config.yaml
n_layer: 16
d_model: 192
n_head: 6
n_kv_head: 6
head_dim: 32
d_mlp: 768
vocab_size: 8192
activation: "tanh_gelu"
norm: "layernorm"
norm_place: "pre"
norm_eps: 1e-05
positions: "rope"
rope_base: 10000.0
rope_fraction: 0.5
qk_norm: false
attn_scale: 0.177
bias: "none"
tie_embeddings: false
parallel_block: false
init: "normal"
init_std_qkv: 0.0346
init_std_o: 0.0
init_std_up: 0.0346
init_std_down: 0.0
optimizer: "muon"
lr: 0.00544
beta1: 0.95
weight_decay: 0.0068
lr_head: 0.00444
warmup_steps: 200
schedule: "wsd"
decay_fraction: 1.0
decay_shape: "linear"
final_lr_fraction: 0.0
batch_tokens: 32768
seq_len: 1024
doc_mask: true
train_tokens: 425800000
steps: 12995
dataset: "wikipedia_en"
MLP neurons of a small language model. Each row is named by its layer, matrix (up: input weights) and neuron, and shows model dimensions 0-191. Each number is 500 + 25 x the weight over its row's rms, rounded and kept within 0 to 999. Numbers have three digits each.
Before each neuron's rows, "fires on" lists the tokens most often at its 100 highest values on Wikipedia text that the model never trained on. A number after a token or word is its count.

fires on: " in" 31, "," 16, " In" 11, " Con" 10, " from" 8, " c" 7
L12.up583:500498506479497473464526530563473501535501522522495505471577500520537529485495522516487474539493491494491512519489473489495452530489467482488541519546475505530500483513528501469487485546492505518487504527543468463507524472500485530471502512477513555467458480536480498469518533525516512507478479532482432482454496493521527466509519483501460537479523484477538504558497457532485474506489493483479481510514482515536573483488531512455535520507514529483501491508493530476467499483477500472513464493513492490524449477486483489493506505494496498502492512520466532490448494494480502499

fires on: "s" 15, "ities" 10, "P" 9, "ing" 8, "ologist" 7, "able" 6
L3.up472:516523503465473559486479544527503511510500506477513515511524449436467454493447483515560534514484511524513530538517513472477486533502519482502463491477488487509485507478508459499441511468450526422515547501521483505490531544498536512488520511516506550490484470477464503489521506490476494521500493497509478471482519464519466497470500511480497459504527508461515504542531498505504476511498537518489503480521497491496498536473506536507504495447485506500489495517472497522501471550480516516496504518526505535506514542443483465506456528499481497514486490479513542531458516514492528504

fires on: "ed" 29, "d" 18, "ing" 12, "s" 10, " living" 9, "ated" 7
L3.up640:493482533492511500470452501487475503497480475450463541473470521437493522522480472512471531511532497505507482453486513467472477497536557481487488492483505532503535517514492523465500509463472551491488495468511445479489500513488490512461498494476505479485522454489463553507464519502442474490516503528525483521507515500514492523522502474466511510505538542537535506519548539513501517543499516495523464531516492537469514496484462466466490460480529511450517544511496513492538503524486464481492480504508510474511512498523486513525538515484527437538496510513496504496524503516497537475

fires on: "7" 32, "8" 13, ":" 12, "." 10, " fact" 9, " Col" 6
L3.up234:471504469525498487474517514495528515512507491540505514474522448480523496551499477452477521466482497520514515487505486481547490513499488461489458506502555497481506479485493515508482506524456464477548524499516536521460492510506497543499497487488477506547485518456506520520486486531458497527470431514536545492521463516513509463470517459480503522550504492512496510507487482510494473526513503483496506543499477557505562498510506557527477489511540505522502489485503490523486471443478495476510516514524485495507520546504505476443484516484477533502512524472476547546513495484531520461

fires on: " |" 47, " of" 23, "s" 6, "t" 6
L11.up256:482467488478521450512503488508513523497450495516551518508508512515468486499486457502509528519475483496516503453464480490446484490505522469472585489489539508501522481484467485483508482488455539499500500480543524547489495499543519531492517519523486445513469474461469466504509504502540516514507521524536471530564515506498472524471537528454470483511536470521529483493479523559482484480495500497464496484503510519523508501496490530493472492502492500500465476520464484494533540514525504513510510500514449509529528486533504507474498472498485466495509536475538518535492478507522554470

fires on: "." 19, "'" 17, "s" 15, "n" 14, "ly" 7
L11.up157:483507510477518558518515497529529528489513508526520508496492479442498525522523468508497471491485506504485511494517495514484520514494512507521504498468489460518467483490512500500559497516503479456518483484520482510548513483499512480533503513513522501502511502468497470483507520497481470494504485544497546520510519571545517429492490500481445471503558511480515534447503496456478495497462530511487476481547518527538523508490448550509468509465506488479511480505447478524511506527521516533563515478469498509489487513507517545483509476496466478505479484547441489456517521484492491464

fires on: "s" 95, ":" 5
L2.up39:479499459523510502517489481483484510495510478513496518476466499548470529583505501527541494491495518551516550468490511465490539536464502493460459515524532474481495537482513484554496476494484483521521538508506510492500490513498494532547497472505466508468504516510499476504482476518485551563516489522562525501524481484517526490485483470479458489536508502507478510507499528459507492477527514490528485530523521526495537510475489515479481529519531560485524524545490506470477510500473460533533495533524481477475512493498476491470493529476528535515488502497512493546533497481555509536

fires on: "o" 19, "t" 15, "or" 10, "r" 8, "n" 7, "h" 7
L5.up314:480480487481557516474514521533457508519510491498523472528497477548479588489504491502496560501517481481496495494526474476468514484517455500491483568485543511536494484525497503505508486509504465486532500493462472474526473522512542499505469483499509472514476487464505545443477497537537471487524414500510490498538493520502481467490514443498468536507447495489552525489484493539504507526523487499495467499508542483501499515455514503497473520527526510481509481515468504491496504479490504471485514484455466545514538484530507497498514513490528538526509509508483502514471496510494471488

fires on: "1" 22, " du" 20, "0" 15, " the" 4
L9.up222:526494500493496509491506524524534458521462530508493514451506501474460539495524454502491513498509511514514527468558498495470471469525518518435551515486517494521482452529474482506500526495512491541498473486522445498466481518535556476491476513494523484524561538505528515476547488499481526461504464464514493508473503509515454495516506514514464456501487511497449455522492486465511507510487467475511509531514500505497509535500512511535518507465498494510490448502500492546539477518505446469500459485527494519502471511533507517503501507497491457519462506537507467481493560496494521496

fires on: "." 17, "9" 15, "5" 14, " on" 12, "a" 6
L7.up591:483533511510539510466502519512498535530506557494512452474470480506493508509506551542523576445507520501473518502479503484499496490456438463457481530489500497539538514482485480534466521531488496483511486503526538472486469517488533495544497512487529491519482524530471484491511530553508510513484503506506463489533537458523498495475502494466467489488526516565513476509497470471492476479486466502528508475513480522494526461475501511471487496467495486545484498512503533490503479505490507499479465522516487539456517449520513528485505471473526483506475532488499432486486508475521481514

fires on: "0" 77, "–" 16
L7.up186:501524535498521453496483545484527501537498483481554496509478447540478498517490501517512477543505553489513496480490498477543477518534503512460500487482503530517451506488495526572493483527512508503471489487511467517490447523509526509496482511485526508490480497502464476513496475537518536480508465520490484464491499480492484447499473539513511475469525542466442441489498487459503549466486484482503488501469532471518505504489484479508516493518538505531503482512435522488480490458500507515498509497472492516522480494472483488522539494498496500505483572501491520453538507466530536533

fires on: "p" 15, "ter" 12, "u" 7, "te" 6, "eti" 6, "vel" 5
L3.up22:400489515497477489524497478522504497515481514482505473465475494544457487524513493516506510466489487503524569459481502473495468517465489464488520509472495503521485447482511482506509468569504535512522515464465457513503509451511481521500476479471502494538458517496491510507522485510488464448507496515482499529502473535509473486533500487530522526505520509469525504473513508511532491520495515524485490503493467461534544519507466518484483464556489558503512491511484477513520496503522459501527484536503475499499492502545524472451512480486481486542507546502454491492498539525490520489

fires on: "1" 43, "lo" 16, "9" 7, "0" 4
L9.up731:519504548528470513493491537501527552529470544497527507494489515499488536516461430505508502501487513488524491497505502519459448516491490518467465499516506503484477490515498471495540500493497472542485493497499499485508499504539560485520495468518511515527565522566539493527515499518500493509477459514494476488471478474504515499533452470516463498502493514468474485481508462447504472499478514484523477476506539493460490495513512528498553458435473472463461511482532507514509501502505471485491478512518446522522521497511495527489525491559475493524511491516492532465537488492528529538

fires on: " in" 24, " the" 14, " In" 11, " of" 10, ":" 7, "In" 5
L11.up217:498522448501479494454516491546506487508483498512477505481514509517482536515513501499462506508501510518509534525526516497539462516492478492531478506535479488487474509530476480471499498521501473489590457488465437486513498504515528472527484502520526570477479474506505507527525510516549504492522481508523482491449490483503519498492495466481466503464517531509463510484490477496505451531487479493452469520483523542467508519503500481466473522526500511460500434493520534501519552469508528512532481497535482457452484516515484525517497467500526501524481510548492446505520517482501530518

fires on: "t" 39, "dy" 6, "ang" 5, "ge" 5, "ry" 4, "." 4
L3.up390:486497528578498521506472509511518460475469493486471500477506514527502567502503486530515453468479478464532499488464516487508522501488488499510531496460492481536489527468531553453487482476545472458496492474481525501530539519494449509503455494448480473463511529472499511503488507531517508533531552526518550504546507478475513517497460486495536487458488508470529513496508520466505522490504506500496496524487499490552501479472490550534498543517494541479529506497466518505529494483469484505526492511501477506468498462507499516541528485446511506478511484525481513530497500483532517526

fires on: " the" 20, " known" 17, "0" 7, " of" 7, " her" 5, " built" 4
L12.up142:455492517520528512493527486534511502477532562461550539480491493463497507498516462466508512526486492497531494452515502550509474502512500497459541474489520519540464498503497503471465507530507504512528496507471473516469429513526510462473550515500486484490523565510535531483514528520504550480478512516524539496437494503501497491491501500482506481501526483529519527547460441484471499481472499491456532503502485484564498501515528497519508482450491475532508478498523523488496491472502450474482518479500499486461478489517475516533485486474511515508504488504521472507505459536523509477

fires on: "0" 40, "4" 10, "9" 6, "ave" 4
L5.up669:503482504507502486495520511485478493501496483484504498519442492467475496454508487521483475481549511492504489477518492464499496471501463485552482508501493506467506534491519523463544562502496521518513487488437494500510509529485500490520446496521524520466471513489553522466556507495529487543500513505536490500487470525499543513462553466476491482501513492494481542489521528513452513469500473502486512515474483468537514515452508504505499447501543476468469450515498478510510470457473509461520495556520488511489525514501524480504479498524521485545516502506488539511540559451523512517

fires on: "1" 34, "0" 13, " on" 13, " the" 11, " at" 9, " to" 5
L8.up627:495526524453499516524528524476474508531531503453518543512533499464534502483463531542507501478521502503510488425476459463476501479475483486491497518507514499505520463547496501516482499409506497467473506528473463481517492480488483505533518488498503475527570508524470531468550538505509496488468452479514512559519495535484487555508519519535461465472501513496488522503464516501548473480511543479478493526515488549482491473489505505503512522484492502541505483515518477500502494511468543472509495496524489503484506533503481491523507486523500504517521507501474537460466515467489494510

fires on: "." 40, "ed" 19, "al" 5, "t" 4, "ped" 4, "d" 4
L5.up568:494482498486490494517489479510508501500486477473498528507474498489514508542491525503488533477443537470546502471467502471496503444475507475508497467478525543519484483480559512474504524547516478437517479463466465518529524499477515463536514475499454487527470493506537530520497543495495533498546540477508513493541505502515555487513508496488547474494531508514531516507501494501471500491488527542459508475497495509518454491528499494524476517517453519513476482476484495539498513529474531503507505504502467494428494547504559543521507472495513514505484461509499465533525516494460471496

fires on: "c" 20, "g" 14, "i" 10, "k" 9, "p" 6, "us" 6
L5.up448:478481516463481565538528499478502511514490558531504448447504522502486484501475531474497483476445510533495494496480498500526472495489496519505445500505457467509510524488472512455478516501460533541490525503525503507514505504523533533509523480477497512547472492516438512462511487516491515491503486492471467492473476502505502538531502471518467490507490530514489516489494522508476489516466525464491485523548494489515540481503456503463449504522452468517512508521463488491526534540483548479460481522489533464502526491504516472500528537562500521509505458505471453496509500493489492530

fires on: " Bi" 18, "i" 14, "bi" 13, "th" 6, "s" 6
L3.up566:467483495529531518527508502517504481512502526500474522505502462515516531507451511538487556482508538514472549438498534474488573460488470477533449464501519493485485489478521475534493492505491519497548516506519491466517520514497486534514505466493448504456500518500488522473531504525495476523517493527511518507493473458481526518509458486506492506517466486515490464464538507513528489492486490504538507470494523525491494497487453483478518482512508510493487483495472467477557502461528496570488464479454507511448510484531487532466491544526519536501488470519444518501497523487494497503

fires on: "." 49, " company" 6, "’" 4, "'" 4
L9.up457:483510466498516536494487500495466512496465515492520531505523523471474501514501474467470480518481503513497509496516473505492496473494501449528486500492494458516477495510508484440474480488512549470536461518515536490504471527477499499531499547519512506501515471477520516542556493531519484526501537492508525521540500485502541536531536525495486499507560432474523516458458475485482479504459521461516499518475484463524526512473494554501480527503544498467539488431471467483500515523541503518474523460501508477485501504527487502465495508468495491534444468533493497486520504483497473470

fires on: "g" 17, "k" 17, "an" 9, "c" 8, "z" 4
L5.up435:477504476496508512510522490480496491516479507509487519522442483538489509485447450491516517518434496521514522487480487512480492531512476467522475481547495477525466532510499500491458516496462479493495449481514514461495514520461507542491539460465492493530492512474468466499480531479480524496478469514513472517509466544501532551532477505522486473509497576492464473513521497521498503460520514497464484498489501545535510465476485525484478491515513555496512526540521480503526492513485511502530451489500552536527517487507538508497509506518477470476493460512532469500552531500521525539

fires on: "'" 59, " pre" 7, "9" 5, "’" 4, "," 4
L11.up69:486497508488460521494442503521552497486517541488520497509493498460461558502515457453498492559476496493462479512492453471530451508501495521526488509479504493535491512552489490465524513495525495524462516526530508520463530499480506479502518525479524494525516541507522528487482520520486507491482456546499474514484456484467529503501488492481460487494501532457473498539487522454508532493498469475502518517487501521538481504514522541483473510501505504525524501503452496503500469505543484549514457504507488525549489492534498515481495496509494513529458478525524472428498548467471477489

fires on: "us" 14, "w" 12, "k" 11, "a" 10, "i" 7
L9.up145:503498529486503532531477478480454502524479520523519483486481474507495474498477489534503550517477477515498543557500550501545531494481522525523505525454497535482498504494532509491484537460483526494499486486470521467525498498513485515495539545533522523528502502501504519471504496508495513464499502574490490524477447500485510544557463529466494548487499496509479473508456525473464487521531502500478476480491531507525521464497484521474473459511464469539535457493504483500519509502476511523516523460513493524459529489493503485489459493521550493494501480506464441471496483478464486540

fires on: "9" 51, "7" 16, "3" 16, "v" 5
L5.up628:488465489498521500498543520530466540483474466499487509491475521525506447470493495521561510493472488512480531470510481507533510527477500500522509486502540511501514522496502554487522510498461477530471530471479521491487505525500489460481513469506488516513508513560515544463444482488496506523494455497463525477541537550469478518486511443482455530506536504483533511512522485467517477509501486453480472494467536524528521458472489530477513499472478503513478565499552511526502494513491499515479521512494480508516508476506502474483536519554456516521503451520482486489483515479532525530

fires on: "." 82, " an" 6
L11.up386:499523454498502480490471533465460494493512503510530486489520492472489547503536496479472505531481513501529534477521505471507514495497511467479474536471541467499492509480489481448514478502487565527457505544544508457508450533518515537495486500521488561467545517471516488521527504570505521534498471503529467506465457493498504488479490468505501520543543498489513497479495503472477464459509488475486462495503527486453513491522496507511486522523499510469499499468495506486522568493542546505463489485474500495491518487516477458500495482521544502489508531495531466487506541487544489482

fires on: " of" 16, " on" 13, " P" 10, "t" 9, "n" 7
L11.up242:490498444482471520517518495514517463498522511493495457495487478515478557518486446490524522498493465496517518511532517504484496527472462469512511506525513550493523534512509488495511558450494503462527510488455496513511518529491498514540500542516512497501528515444499513531482490536523528512490455513489473525478456530512476456492526508482521511554487511489517527522482490490493466483491491494490446490503577519471507469513529446516493464452545493493513525484462469452479469494512540495496529466488530508457517508505484507493500509517514541485505504463490485463530521500504490546

fires on: " " 65, "0" 19, "2" 7, "st" 4
L9.up33:502516570516506453501502501512511493547497508490541459540452484543496529495516500499515446580541511457481492481549507449503521515549508493513499507479476480521481513483509489540491512505466498519440496485523469528527515453484529494512492544487509515502511510495459503490502539520516527478477499517505520457476510493507565493512487507491486495477495520462482467492497501519439496468540468467462493493505441483528477511496489514544499541489502516495526462541473498476490541476469483520495529482496473485508487510499488489488504508477506498463497500505514488448520521487502519476

fires on: " one" 25, "d" 12, "s" 7, "in" 7, "de" 6, "ed" 6
L5.up483:499516536543485456496474511518553502491493484509510518479517501501495518472508525545499543514504471530487455411477484486568485493518515522510507480492500524497536545554524525494509517507525516516467477458537462466461472492456469511485495522459489470482516439534491463496491457484499510516514506510537502501508516490496511511503533490493483505518521497521517520532489547514481525501497482505469496545533481586458522470490522478494493517526512504495514488530472505520485489464465518541548488456530509487488514474469495515471511500512516489499535515507484477488499498516476491490

fires on: "9" 83, "0" 10
L3.up447:500520473506521509515489506516485486506504492515510528482453479452544493470517464495555512492498508451508511504520504495513515453492482466498499525477482501499519516495457518526526564523473518490487517479492526535521493492442480538500470494508484485526566513511511509496452483492536479495512516524503510500507477479483508510483502494512475525457516469513535523521497489525537495526511510467506454446465483545498508498488465506495499503479504472477513518505505503516500506493488470438476466527492501527493533489544515515476465433504505462497557496534475531531526521475523581549

fires on: "al" 40, " F" 17, "l" 9, "f" 8, "d" 8
L7.up221:547531477481503556532548490497512474495490509549514485477481488481511460522501492495532530456473521491469495475504521505508518485492526492523500484462540494486475510470486488532499515462450501435508514508493505503514458456496525502511472545520472488494498538424514537497505543506457485489523531501503513517514490520507532484499460506484524473540524536491522501502499462469465503503517527477479475500469512506549522459496516465458520509490469497512530482482494556520485517493465529520478493498450518464480515486524485538492535482528521494491511483466487539522521487516504442516

fires on: " In" 42, "On" 9, "In" 7, " On" 7, " in" 5
L8.up758:485458521546520518498558499501502487524508497498506534518520505519517512503476459482488497491490489451501544505521480486484500487535430509481499512539474509516524517521506503498469495512500539517511507491471495489515496514501475512521460498485513487484474502521517461460496489526480504497518451512505448513509492530458523438528544488435469499498537482487570504513549479538507498496483527452502475489516489523532510504494466474503529516516503473463456487494496503486489522507486537491494459477538518468493499462496477499536553494517522527531467503542515494452500501492469559542

fires on: " |" 36, ")" 31, "\"" 16, "s" 5, " had" 4
L11.up620:480516469475521467468496504498517479509469525519477504494539453516533501498491485492527559521446466493508501501488509519469488493467444493527553497473490472428532470500484478504524476492508499490510526496541514516455503482521501479505499504546464531469533520495489546509479515451533507523504483534532507517550519501528454510473456498507505507516500560524499533512505513554528497498503486439509464468528485499529516509495480498533506503529466536490469488535482476515491497503517509487494494521474457465473542526468521500481474499530493518503477500461508523522471476539479470494

fires on: "f" 14, " F" 13, "b" 13, "w" 12
L7.up178:525469481469475566476500509499481440465507472523506504485483480492507498503524515463487493503493512482448506504487527461495443525483469507483524492438535507503490475518534443463515502485483506512518515463476496445510512482544501469534484542523529518510518481448466519507506526552497524489517441512533500460502478506480506528499493533482484513528524508491525490503445542504490508498467520515503492497519526491540535493509513495504507525528505553462528457532488501524494514486458501482481523528505500480487491537522484488528471487516541531453497482501463541526528505528515509501

fires on: "s" 31, "d" 19, "ed" 10, "ly" 6, "id" 5
L3.up175:471514488478485517518481510467473466470521482463497526482481530511453582518535492488530512499516509496521521457516461512528506520501545537502478463508520497457495519545508512503494491482522473489477453452498470488507480507489505521492465483517524510506479488493469543540517450479512480496514511501532500525484513492486572504480516505503505529538507541481474501499513555540498495522511503518489476495487523502455519493478496511453501518458526471534466514500470504514431491523485486509472511513492452493486542522472521499495476467504527464493581477509522526525524508483509491494

fires on: "'" 14, "en" 14, "eng" 8, " con" 8, "ob" 7, "." 6
L8.up3:488507518477518509535484514498490508479499525502534509492490523515505450443499493480518475493495513548483519492466473472514503487550485483536450505473495510443476474542445511501467480542482512522548531480549549500531480503495523530503498522526510492521514526508489479486500524528513493468497487496508512466490499456508532506502499502498489498484517458509540499497449504512480463510525572523503486518486475486491505463497450486507513529462497532459505483479469496525453512497463514544515519532513490464463529448508499522485544467476519506500483548547519469476532468517510480483

fires on: " an" 80, " \"" 5, "An" 5
L12.up560:537515483469520468479479505508461498510493531468497510503522479490499528476519529459478481503518503486503478465514448506476468531511460481463500507496474515530480500499539528497473527498517483483489543549523492483469461535529562524496485500508439522506521453509496507509497505552518483530467456535541454478493497534512511489481477462496504485525507485519513460532544469491496470512523493466486523511521517504531496491490498523529468514508443516486515505484473503495501506496492492538461468448510518431507527544505523497517540534475532485451482496532471508533469492513490525510

fires on: " the" 35, "1" 13, " in" 8, "0" 6, " of" 4
L11.up63:505513523432511518531521515486497537461525500506537550454492514503503520500459514515530516493488467508514463501525492506483488457516467486489518505484494455501505500512516551506471539491470503549453495550507513486500451502547454481463532509499504438486512524510480483467543499484462527499490470492505482526517450516489510517534534476499483514508479490489502550468467509492477493506503490502442485477489487527516531547507480518509517528516474520522531518498501530492491514477508507511528452462484517507516477495549485497485473460526530512534522478494489533427483514513481514478

fires on: "1" 82, "2" 9
L11.up735:466503480480535525494467548528528483508481513494549487498537517514498508502501480523494531557510585509479496503476466474497497484484507531492504467484473458474483488485480514460489507507509500493444493459434463507512484493453481471530503517507479495490520462514460499484483521492495502491539524509572480493509526491523487507496482459491512474495549568509531547528493479472501475507499528523508482486473503493517489531493508465490506485492479514539481521516541507486510496483489479542512463512538499511461486518492510477509469485549483483548464501515495524460537516487544480483

fires on: "9" 57, "0" 12, "8" 8, "1" 6, "7" 6
L5.up455:503506513518513495515514527511481507495497471455492574435467500507522485459492500476504483503526513520489534547525493512503515460482470456494477543515472482476468480501474528469540536512516446524462522483482493488495482529469486486501496467513511512521479529549529476490541527505550519482477482552505517517510485535508449515456504446502447466481560502468513503470469520520490505529484475490457500473476471505510515530479506517550500482482457522483507495472523480525494485470475482474480516515496530540509525484541502506520540479498507514511530481510489496499504475512534518504

fires on: "," 60, " " 7, " in" 4, "en" 4
L12.up517:542526503503481473495505454548476474524520571504500472506525516496482500488507505492536492527471499505506503520538487479481485502460466505532536498484499475490544497481523546501492528550518522520528502486495472463505505504543496584501442507533443492502521461490490496491505508524484513511482502508538497485504474500519441484481529519497545478492492511520538451518532486519487499478539471482523484480507471469489499521496508529495530535522488523502487504528475511518523495449515516477494519488485496520498467469464458453455510535531467517492449481530472504541504490519477471490

fires on: "1" 64, " I" 7, " metres" 4
L11.up277:494475503483521514492468546539573473491457520492509529498493488557521528519472506493525468537517526487541475461467509494498526492500482500487500526522502459450520502504475523509488498501505473532540511480475453529493524533502526502505499449571480510468532484504528511505474543495515472483511494517505530516520520518460525514505543476492498519510520532485481526493493506508518426496497524503516502495515510543492513503467433476503534495458516500486457497547491478506501517488464504512509483497503443516456516455521488530466491505475480502535472481523522483523477484470485468522

fires on: " an" 22, "-" 21, " |" 13, "|" 7, " the" 5
L13.up60:478524474440468448459530543511454479513471526513517491483517511542482528464491517524522484537494522505502504477500473483476480511481517496510494497512514515488470476467517510487468517485493509521538491531485473498472501524524500534480506481538481475540530474461492511504502550481548504488495493495497480495507517519522494478438448494523529518432555508527474474497502516500480491513497489459498539492539537535526523488457490528514472487521488498485503559527509507543457530464540491497511478504497476482524492557514466494527544484471500454528507515466517520505495492500511507466

fires on: "0" 20, "9" 14, "1" 14, "7" 8, "8" 7, "pa" 6
L7.up284:476496491513476485461505510533519522518471486533496532480521480474512487502498494471489521491523526513485537513528523494484465495434507429512489515451483474493499502521475513537534531501474529477479495496480476496516496477478500535514469506561494525497509533527542502503495538514509523517492515502545500504497488511518491482509497464481471504491544475496502467511494496482517550502514458508488474443496513521542554491493510503568523491508502501495466488441484551438468530476506462476519518507533499522486501517503483494485496486499459523526545549542438515505537485506480474516

fires on: " an" 88, " An" 4
L11.up203:538524483464560502506458447471484471502519488484454516517512543471497545493516494551542484436498487566503543490543510544481503540481498511521511550476493487499486477494521488495483507477500480477446505499518470483491474499515515500494488488539485521527551423498516467510463507488484515527465488490487466514477537514504503476499463520499488538500510532513495458496505498477477528498506501493469490534516504549511479505488511509523438518476481536495473514522478539516484533485518470501485450554503492480470475472494534509503496497509511477485509505525509473515521504488504470495

fires on: "0" 99
L3.up576:472559491514494500488549517500506514534504525496499484464500496512489464448508455503540495540494492451516477496536518465524518479505513480458493484475518478492498484520546474515504488490525511491502505496478492496478516482508534504514457472528557497490491513485524473507512517525475502480476503530514533513509475474520510489485473483499460493512551524466468440487484471502495509546510508495491495478532482533438554544505478499506489463539497511505536492519496529554483496507483504552481513490523479463470537503539498482430473457499460501472495508512529457509492531484521534539

fires on: "s" 35, "d" 11, "ly" 10, "us" 8, "ll" 6
L3.up169:453476467477483519461462537476469451484503489490502496461456524531494588480444500554496473526491521452465528493483530507454479496534495493513565524510515494500481504495530467536526471528483479523469455503482543519536487494518515535472487548506514504484493488525502531512503488482469467487524487475510509499546515529541522521466536509513480519505493507514522490492512496484503503488524496509500462553512503466516490488487462515455507505493472450525523524508494497478479457506491480497493557527502511472479495526459482484493487504537505489539518476519480518492520488515492484509

fires on: "0" 100
L2.up290:459535444509474485488513491508543503512476522480506491512453508483492488465487476496526503508499504480487486521551516465535527487495538520453515514510504472517484506495498508515499524498491493505477514542481472476522506466450539520526460480536528517554532549522499466493500506468506511531478498510524534517481480465480495499508441470501496530461539492478473478482476474468505484501483517476492508489481475531542501481520481504492513495507477528493533503498483511571457494468493511477475527509501495516455492504539494453486475461511472462499526517542478487496515539520503571565

fires on: "s" 56, "S" 35
L2.up392:481491442509517484497535513505517513454459471552457513456508500490505511515465490525483523532501489532497500493508509508497482544492543504491494470473495523494507525488506522478467489463480473519502528461455496495432480509504509513511497522515421474493525506561489500493510509482479509499510491494501552495563484502527480485532497515516474500514491482489487473491484520447535498514495506470511484501527469514521551485473454534505484541506477523512492488515495525518506515475503518491539509500509478550495554467531474492502495494481452492506520496493504541488514506453560528573

fires on: "1" 25, "2" 20, "7" 15, "9" 14, "0" 9, "8" 8
L8.up357:542529516480543489486476507483528401547498484511548452563535492495522524499477474551521482488494519480489472436533522491488474510488466487481524524517532493485509521486491453498528514506538481469456454495488501498527521529522511477474475536472519514517527494499532494517494519505451520498471489491510462487526506527502497513459498491507533467468495536501484495487522525481519464498480473491472509527510470543502513507475470494498539537518511496505445490459468498510502515514541458484498518511535503515485447502477511488505482476499482481547482516499498489507523498526526494529

fires on: "'" 24, " In" 24, " A" 21, "9" 6
L12.up579:505496485487542521475495537530552513513530525488462507480513488510468492532462432466475473499499493493493482467511470493539524519482485519477489473497501473493505469543519498522460470498521483472499501491489498513490474525470461539497515521466489465526488486485531529507537508478512506516499481463504533510500455544515514522526498516540487520455506567469487476517501492485501499530494544487529482496483547517546489537490511485489467494431473527502488501503508483497524489487543510530473467487561490555506490485484506482495502496574480486551509477505526471487477529500526510534

fires on: " " 93
L12.up19:489533483544504530520459447466512494487511469493550509501529526499502445480502463462509493493530506527510507536496523526528523438499499477517549535497470544504496559488536495476502521508496506476499493493473479497462482547508518523467504494525457502487501510530533504494525462534490489516503506541510561490535515476485510492455491522465481480525468493524525520467493504510503507501501525501561521445535508460529508541519503509478485507478493492502476470524485450504504511473459458520508516507515498466507501479511497518494471508540511472512486508444500484474543520465498465463

fires on: " F" 26, " " 15, " f" 12, "f" 11, " imp" 6
L12.up653:483508479479520456556533544488526493486487555534498504481405448524498481471496505502503498474510457501525500464529515506517555519504535480502501459510471503494488572539510541502480478470492532476480530484478492509505457532497490514527517489503518457514502496501476508517506489506503492512510515488531512454534461488491556534491459479462517524508477497486491541523494454490463509507490540507465471496551518500527512509521509485450510546506470551508514512486527528481492482506474497495477477512493486504502489495538450495485510503502471500457519517483495535502479508480518521496

fires on: "e" 13, "5" 11, "7" 10, "6" 10, "f" 8, "0" 7
L7.up330:519451508472535532467496510532545518514510508505527476478537526521525515494498457485499468482475514513478511495489528531475476541468490498493430494506508524508507488538522497476497493515514515490537517482515449503489496472521515516523515497532510483487485501460488515490501503511484461505474487486498485528505500520516490535499547568506480508515492547474489480497500460522499486433517527493532495493541512498475506500482560469472524483510475497522499529543464539534525509473476513496525508479493530501423485515508497506468548497512447503438498517498491501520453518428496484503

fires on: "0" 20, "1" 19, "2" 13, "3" 9, "en" 7, "5" 5
L13.up194:482496515470487503449490511500529477503462504530479503509468527531505535488546488478514505534482517516495440531481490474524487485505497478495498516526464482505545512509497479513501478506544525532524474442513473530484513505481499504517504555484520478486494514479526503488543539478522499463525491555539439526457494529447522440461551504504538516508546501477489535501465493486504474516471531464507515493522519492553521513463527479485500490510492506475494498513521502517502509495507479503503538495493459488461498464535475484496519475527482511475529536564517538513514493468485474518

fires on: "0" 19, "," 16, "5" 13, " " 13, "7" 7, "." 7
L13.up420:527516524522469496508486500450498510524480474471505499483465515529518487452521493450552481484507522480529469516507531506497490480497524500553523525525513502508533530515546512489493515505515520505467521553416543497449474532474469495538493513494492518501487488526549485520504480531498559530503522500485494470505511480476510453432483476506497487530493512528510483450552500490532549467477481500518482475513558486537503521485497534489456493474488525488479504519481525504513482478492519523500477505465530504481486506519481475490551507473508489506500511467485514471533484476491472487

fires on: "s" 39, "1" 12, "born" 8, " on" 6, " front" 5, "9" 4
L8.up92:491517504530487496509522493474489540495508521487495476467473510516489507548505481545460475456548527518512479472500508497518539505502490501479453473505470490454537527496480501532512522556462554464481479496516517529492487503537534490498500491477534530449491542488501459537560534475492535516497472478523504487482515471498444496455519491489472533516560498499491530514495484475512513446459521474513487491494490498509527506501477517471533474463476510499501538484496521473447507494464484510514476569501516486527486493513466476519481474474479501539490473503535492519501467484508490507

fires on: "e" 22, "h" 14, "-" 9, "f" 6, " failed" 5
L5.up414:492511534504468467527504495520533516482498541499524489535502502521523504445524492496527553519506540519490474476508470531492441504521498497490473478559538469515467470514512463477526548474522502519530513500504457490474519469521458500525516508484506518488500494458493496473447478521530502511504494460491463481537500466519484488465510475446533492510502503496497479517470515493467503464465489528515483453497503518480496533518533536471521518534506514478476477518462500541513487426497506523541545491441533523494509489476519518493502495503514468482497529513458498535493517491500517543